From a checkpoint of a small transformer trained on Wikipedia: a variant of Adam for these matrices.
MLP neurons of a small language model. Each row is named by its layer, matrix (down: output weights) and neuron, and shows model dimensions 160-351. Each number is 500 + 50 x the weight over its row's rms, rounded and kept within 0 to 999. Numbers have three digits each.
After each neuron's rows, "fires before" lists the tokens most often just after its 100 highest values on Wikipedia text that the model never trained on.

L8.down240:532462466474505419507483506475514540461475500598484487496509581500444464456504500472423486589537462561531444512463541500450466516381493466539539404460504541513457448495563511543552519578479453449452553485509534523493457503521430468444480492549463577444488428474489582442506505553542533509515342626569525613504525530551555505479487458446466535491500426496550532439442543472551569505488503590515485496432505577516490540467495567541456514516532525464537542335417389481505532520444552514514493500428479417508479640524433494574455538415391477554458464476573500530517494490408520408
fires before: " of", " that"

L6.down231:544478497548464553493594507450492540483543492562466453424507512582516445555430442568519404639482524492464472489551451432567441525402494598471536479596482412515514521478442504560478577520563495517480537497652478472440455540496501493572452496477486373417572503474486513550485480416488502465561491457517523543460525603467502481512469549514506525532574467475487536473548542524514518526628557364464558477506560519496540505465382516515485518485499514500515464502501498527512401539550562511543490584497503533474487418527541470536449465569532576406471490512519458522492479461595560440
fires before: "-"

L6.down357:547446528526498436467562518436503536487576533556514393540519486498570494469527507467487449494446401424452484478454542565505506483413520456528498514470544394545450529486524381506518515537568462500498437501397534467475446448504533459489499625476481572479530472432642512477541462538458406438456488518616535483603527524480520533524572607525485440478478569481568460463561550553590493571520589525454454473464460468426586510521558471522551438490513446490508571453486488581562513460487447466512534545467515498603536478411478482612559400547545537534493491507494498467480482458525551507
fires before: "|", "-", " |"

L8.down346:558561515434550468506483484473504401394495477535512535486425573477485595520449451434586454575525535539440591477519491485425488439493566504449510536565439421464453520524586550460578506538529470487397553545428410472500511543537504505516559431595371576471457520497491577476529541413509475515555488485529436420510419483522520522570386480469558505481508431521545414424506554523562532510537495517447463569522531454504545434452495391507632380487524429477510601470447545521497478471517483570563508419481561483512484475505472555515471492525539519532523522527555585471474558309437480516
fires before: "-"

L6.down498:493438508526480462507526597479487458446448501418491430511496448516568526474523494476479504501567501519570522459470492563495541476485553502440447525495463394440587503471542382453545444527479421468507537479546512446550517497440529458525460533446418597436509521513440525442498534535442465445618542600510484631564565494551525571511583499433518508517493479517488461483457534517450467465446569401460507479474577545509516564448441508412555578514496504495456544450400570624622465497540403532547548477460524453475553516450499478622562487524472488535501523499354499543520549457507508496
fires before: "-"

L8.down537:459459477519486476495497529503541493524565461566468443481454454528459410504458465435592474504484573579450557461513504526485520559600493513457510435485490604516460466445436506533599563416557464508470502526521475513565428413508442506523440505471500556502570545423484477494485545504557491531447474517532435520619548451504600556513475538516512489472529464500497440547464564498514428498509513449530511556442536544469487486483532565501401499502579561552505584401366526497514570404519485510495408399475432484541414514460547546472450535431453412379532592598577469489555512548462470537
fires before: "s"

L8.down1503:388497465453535461505547564446516420490494494484534529439486525446581582479523439464497522447462411555487537496486504536540586494585529418478472539466429556409520513516568528575495562469496495441582417484446466455431502542455540379467478464494574435560505524433491443470467531505492539471431555438657493466458574476441651544571554487467480525398518508495503411538556417422526498579441508552506499452479472447468587507566478463517556427494497501520544553504492536493483508458532512517522603592615485499472505450580482473475495506565477626501526499431471532508471510422414524433
fires before: "-", " |", "–", "\n"

L8.down759:552456373484526492475448557488551513528546389505501496531427435520490543466574562505506393511519597495555413507481408618427572489531481478542478449408550497477537399426493453494478473418465493567514569535473457533489437462557449441499556471496436515575458511442535557494491472546542556539559404544523466429518549429566474437508457514512448520465534507483550587565443547484504495414595446498648487612511533591472510526538474509497528488490520445506419410506471473512468528514498490528453431475604515521536463530495485544493595515334445452456478517545524511559521466545486511414
fires before: ".", ",", " and", " in"

L8.down1544:565441521494472557606456505475510553529495486539491449504432564493526534483563534468525443572531450484516488502531437564440500571533487411492429457410492545520419525498501474497521502497628457510470540426447529536553518460503492507477547510475583400587608496489460388539495501590463498517456543472481487590479545558409492630436514454428508403498542506502523478565507539436517519403510382531474500548557440523440495597506548507605446466604519500455478453459539457463560501515511455533530504497491542502566461493529540511484539504531508542516466541479563541424471504380431480466
fires before: " 0", " 2", " 1", "1"

L8.down210:422499485473559496484531437502444497461591543525573453564479541483475521523540433464473554455527542442526506484402474501459476485519542441454491406514508497489435457358598519458488479520538505547566492519501541467505372482461537528497621552498536537455456527431572563524527529597457403498446432504462477439528464561566514426638488487501449521554448468504542411615465508497545534443490471482522459577537463506569521523479503535601498419469554556519507510474502446483427577490448586501424494408536426521458448466503535478476512480531572426614410517516535444517403449529527509434
fires before: ")"

L6.down521:543440446571359613508457547536567440501458468483477479442462428476504478510496492457519436576555505518524483520515504464546458601495407532534588479503490516474497447570510523466436484544461411581427369573522597445571476493423508517509432417537526489443513502532421524519467532529469558457524467565544420497538515546448463487464520538506471495525472536373515473493444587516463565525431557535434565560448503530471483484503539403475457474447510478521465461564525484507505590497555512482541473415513521512519571433452510454454466470544419476471490463511586523481415476399494565623
fires before: "″", "2", "6", "8"

L6.down579:540474499461459498416497450387557479464547497462492598465510507503530506468493514543458501430539551535522558573500492450424485528485497493530415462551503539476550529495576581466500529460412501516497608475496466468490453535514560443449363562444558486478527541566509506531490554491557436540502531484459482496397492467485496472460443546467447573606502522542527506505440443580501544435511587476502501502492462506526495441434509460501522509596510533502472441462396523478589551427604559455464533466477458699472464582615491461462491397506564514437455429442475475515510446454491580426
fires before: "|", " |", "  "

L8.down155:564474523494516460519559464499462527492492532473536490480382408526469511533479579585495493541531453435488480573514557480512580504583439425570570518434444548458493497467510502542581548616562520499609459487532527495511494502499515444523481559447500437445494542499482544460507486567524469478513534599552480529528550499558481540463498455560553390599605422463492528497429506456540440397490533390545571486495432556405460596561466382470532563496481485579386469577429525416581454451481496505598533466456469457459562452466427438392508582470490585529466541562568465491564506398459414510
fires before: "s", "log"

L8.down195:441515571462468578558531417503537447465406507395506516512481431530435489569494512517419535519517532462435441480559542482574438469502585535512462509572449504441478533501571565499521458486591474576540549549576452526531530523492466486497508472500502582379474570470613545619535471425568556405421446490588463597391462535488517443433450425495533527495566603511539461439528536513478412434542616474525576558511485490486532459437483579510543573556535463406555546482394524530515421514482509567492507500484479434408498457411565515412541537491567517516474486469566493528437493503479494477
fires before: "s", "es"

L8.down215:465548348503483562537496447442559512462574498501541513596540532443435532483479505580502490470512525418497548591491447417586542457536560576483420513492497492511520577546507493539532551461530511628511446489454513424502545528523450539326473424613559492526488533498436396581442451524531472508479422472493432500493536369512584483542570463537486517477484440543449506559562473424462531585507531430435592457521492411451449519513463479599647443501540538476524482570468445357450499514496545489500537526480429484479542596491455438487443538411449442543547571525489474421517486390479472497
fires before: "-"

L8.down1915:444432532468399456531468547606445578492524500514497488490539468555507511518539477498445423503521426475405516432437605508521533494534523533550467499534603483618541526515416495532417490502544430538427499519496509436526542629414447533535585506519602505430483512422562432431536537466592421493544480516507523414428531417463555505509493463516515511511387602485516468458499481560452594497598464480481516439553504420526472398511528477508601516425473440532448561525512523453487538422428585452555517452494530485513519500575374485463560549480520512533551457498532537563494446591497578514
fires before: "|", "\n", "="

L8.down1618:501527411425522550486490452561413476504463485443425512467543536528438467462509548562397485572503499465446416518499513540592447539571550447586464492486492576500492477539512505548510518495537539531536525462351516543400513480502443443456459504505584489441558572510554528540489601513453509488487508475511514434550527455472493454460511488418419532539492442417600556456435484512561470492545454564535542444550540526467411401452566545433466509422499504472444507412524521538470465498564436455547474493514561512521541566438514430482544614533475622480528517502569519469527470495494517469
fires before: " |", ".", " in", " the"

L6.down1190:464509539565475557526504404465500498621477508479393574476575565548605474512492412611537425536509530536502488502485481465387524468493473539504467546402502465481541517545473526516556507493475558590473523474569480547467540490467524432507436462579486499490476511506528553539489493509556475410539554468473481516526460527488512481499490526506510490463497486519569486505422519526420533386514522562499464571427491545431476517520575594510537473441603463503562360543497499419572458489423652445559440468510408437455540524573491404565521482459415567433511511479465557453507575444447440483
fires before: " |", "\n", "  ", " Goals"

L8.down1809:517524412436441505480532477471575432429490406589513439498538506485459515506510536532462526550539531505555417520459510388445542516503528594476516535634565533498494467496499574523515502476472556460459576519495545521516493535422471494414525477508512401498453522552475460497540582453507542541360429549444503541518511511481518498464512518449465521625516523454531510507472506507508515495491531461497493433508503567505459445482529468528446503410467471541427486530503614426544414459507553444570502539464463547593502551520480525509476443480497542442443484457420541469502548385534572472
fires before: ".", "5", "7"

L6.down242:451452546461462437413496544519490501458480530508588541422427399530523473449469543608437490512534488385416513567513537610479531466505515440524501440530508466481603564493448566552490419591542519486547548499487416542389502491519441445557474490539499374469577486507530487466531440500518495498486517572417515515494466564534520504452487498519442528482551463484577464516478450505553479483478460574579668487477438573487475508473465464502473516496553468458475548574538454396655532476535610520511558472531529576473608474537472447482530502512524441509540488561489493493489464407535513513
fires before: " |", " 0", " 2", " UTC", ")", " 1"

L6.down149:483482476511549509463459470461406534412457564496499406573499443519397512554484506530517489474487517481487487611496600568460554509544573557501578539475500469443454533539480569508464480507414461519484574492475457586547513439539570428511447418507469494573546435496447483475543473457535523557534407554474430524567521454482439520472523438469457493486519443483493413465567548588485454544499474466499460538551543468529475519452494508436550509550569460521589498492469520488514527526499456562492431485529444475448448554515521558518474595531536504507471510552421491506591430495493560476
fires before: " |", " 0", ".", " 1"

L8.down1280:428550566464476441456534454501476464500539544505579461520472551502532444417503459486436535470540434403554535571430498569533487499436584556577497550496451463442460501489534499540551539537484532494493566542430495505541360442569491404435501614465475568437523504526499458494471474525458449437441500454492548531522458523570585514599592420538406510592446526532522433543485503536605491490451543528447540472551492554502540543575472518491515553586514449479419498503459417532534544537452515571368522403456462516502491499488560457527568565481527469518526545535454518518529479515510536523
fires before: ")"

L6.down184:432483479506424532473627517514513478453570522620513506588530497492486435555538502496445502572541482501457550484385536426471450511531566541499503570500516570498547486547519478473521408479464582470445504556484560482513458368513505483522462559581574552558497487569443481547563504522560486535468502413349529551583448531481576570579497539394520469569530525500546496535515534523508575484502564457491453493561542475505474431531463543467526510477468551487533508652487492407563479483514524499521581517422484482487527376475401568496497515521428494479440443405416497504479521458568471479
fires before: "="

L6.down2013:476529568555505464493460501452559506451558465482499583516503509528589444571460456421475503554438482419429537463456474521498581508563538528505521523455489512501523536623552383523555571428482432531595537571486480445479491554458483479518499400529449537536520474514457357567428525423448524499572470472492492414557496468557581511510494387508531525518542516439526510528450472509517455568552493540478430443449465549591544531543503393458533589436494501407465522545458551466560506468504460490491562503590482557542510561454511559432481474436475415540531547505569501482446533459589549448
fires before: "|", "(", "art", " Goals", " |"

L6.down919:432496524495440547527484470513556349542455555509520579514504493524402592480503410475584468522538429505572519492420557560566489457500457481454515545531511611569511498503494444494450539481420548454464474483501580511473472383530429505473449550570518486567537531470529564512471522569470580466400507480501616558523459526445513475509610517447540508551579477513563565514546462527537454577509489520494508528506432521476482494553521496512494497473389536418537530526439469632555452543474529486386509481504536519456537520458452562543576545524465477429563527390568421574458541307494484467
fires before: "}", "2", ")", "–", " mi"

L6.down1244:495504563447501460517448627452489501458536613498508512412558564536539548472518557503448422485418565536539477478553387588458490511540515430522481528481501494407511467458437499516489562506481481525481489491532478546540553563552528546472534511506540456451522555419598599509486436448521611468450481445510597411504514530508365556447494651492592403502559574512494525511524522419508492491588479495536451484489500499475573517532462555560513445537544455448497441524504469526516519460490451456489535354417600465499499440474486413528501537477461424375486537589425494508482563382453474588
fires before: " |", " 0", " 1", "00", " 5"

L6.down1615:531474501431542462494516519418497481468441556484582464414493494529432575456478450529531460523533507424586430458494538500537449535485511430480473508534482462472494604465521495553473536562515533510538481490572460475424513517565525516506448491493486462443551501494365551576511531421535507580566545500436525473430435444597498478433518423486519509471545408438418594566543485584444511529517454560516548486472476535454545476499509427504432518607536516486567462454415502544574556584521423441536451501471585552431590483515500510495486548543567397515520518506530445474515499432506433498
fires before: "-", "\n", "\n\n", "="

L8.down654:565599466483558485412455546530520468432481541499521469465553496518556521461473500453474550529549475548451500422471467357483485525482429548465552479503494505594436459517553567552442491478440510486492536458506523546489489427520512517515501432406437511458489477486548528589459498454477568446437569562411574508501438499493541574482487457408496541536499446406479475478479500549523470540543529466505440484515427508528538543384523436463481613480441477523532472485472416505473434556520502432529491479508430563470476513538594562539502457436478452468563493471537579448548457392481514497
fires before: "6", "8", "0", "3", "7", "2"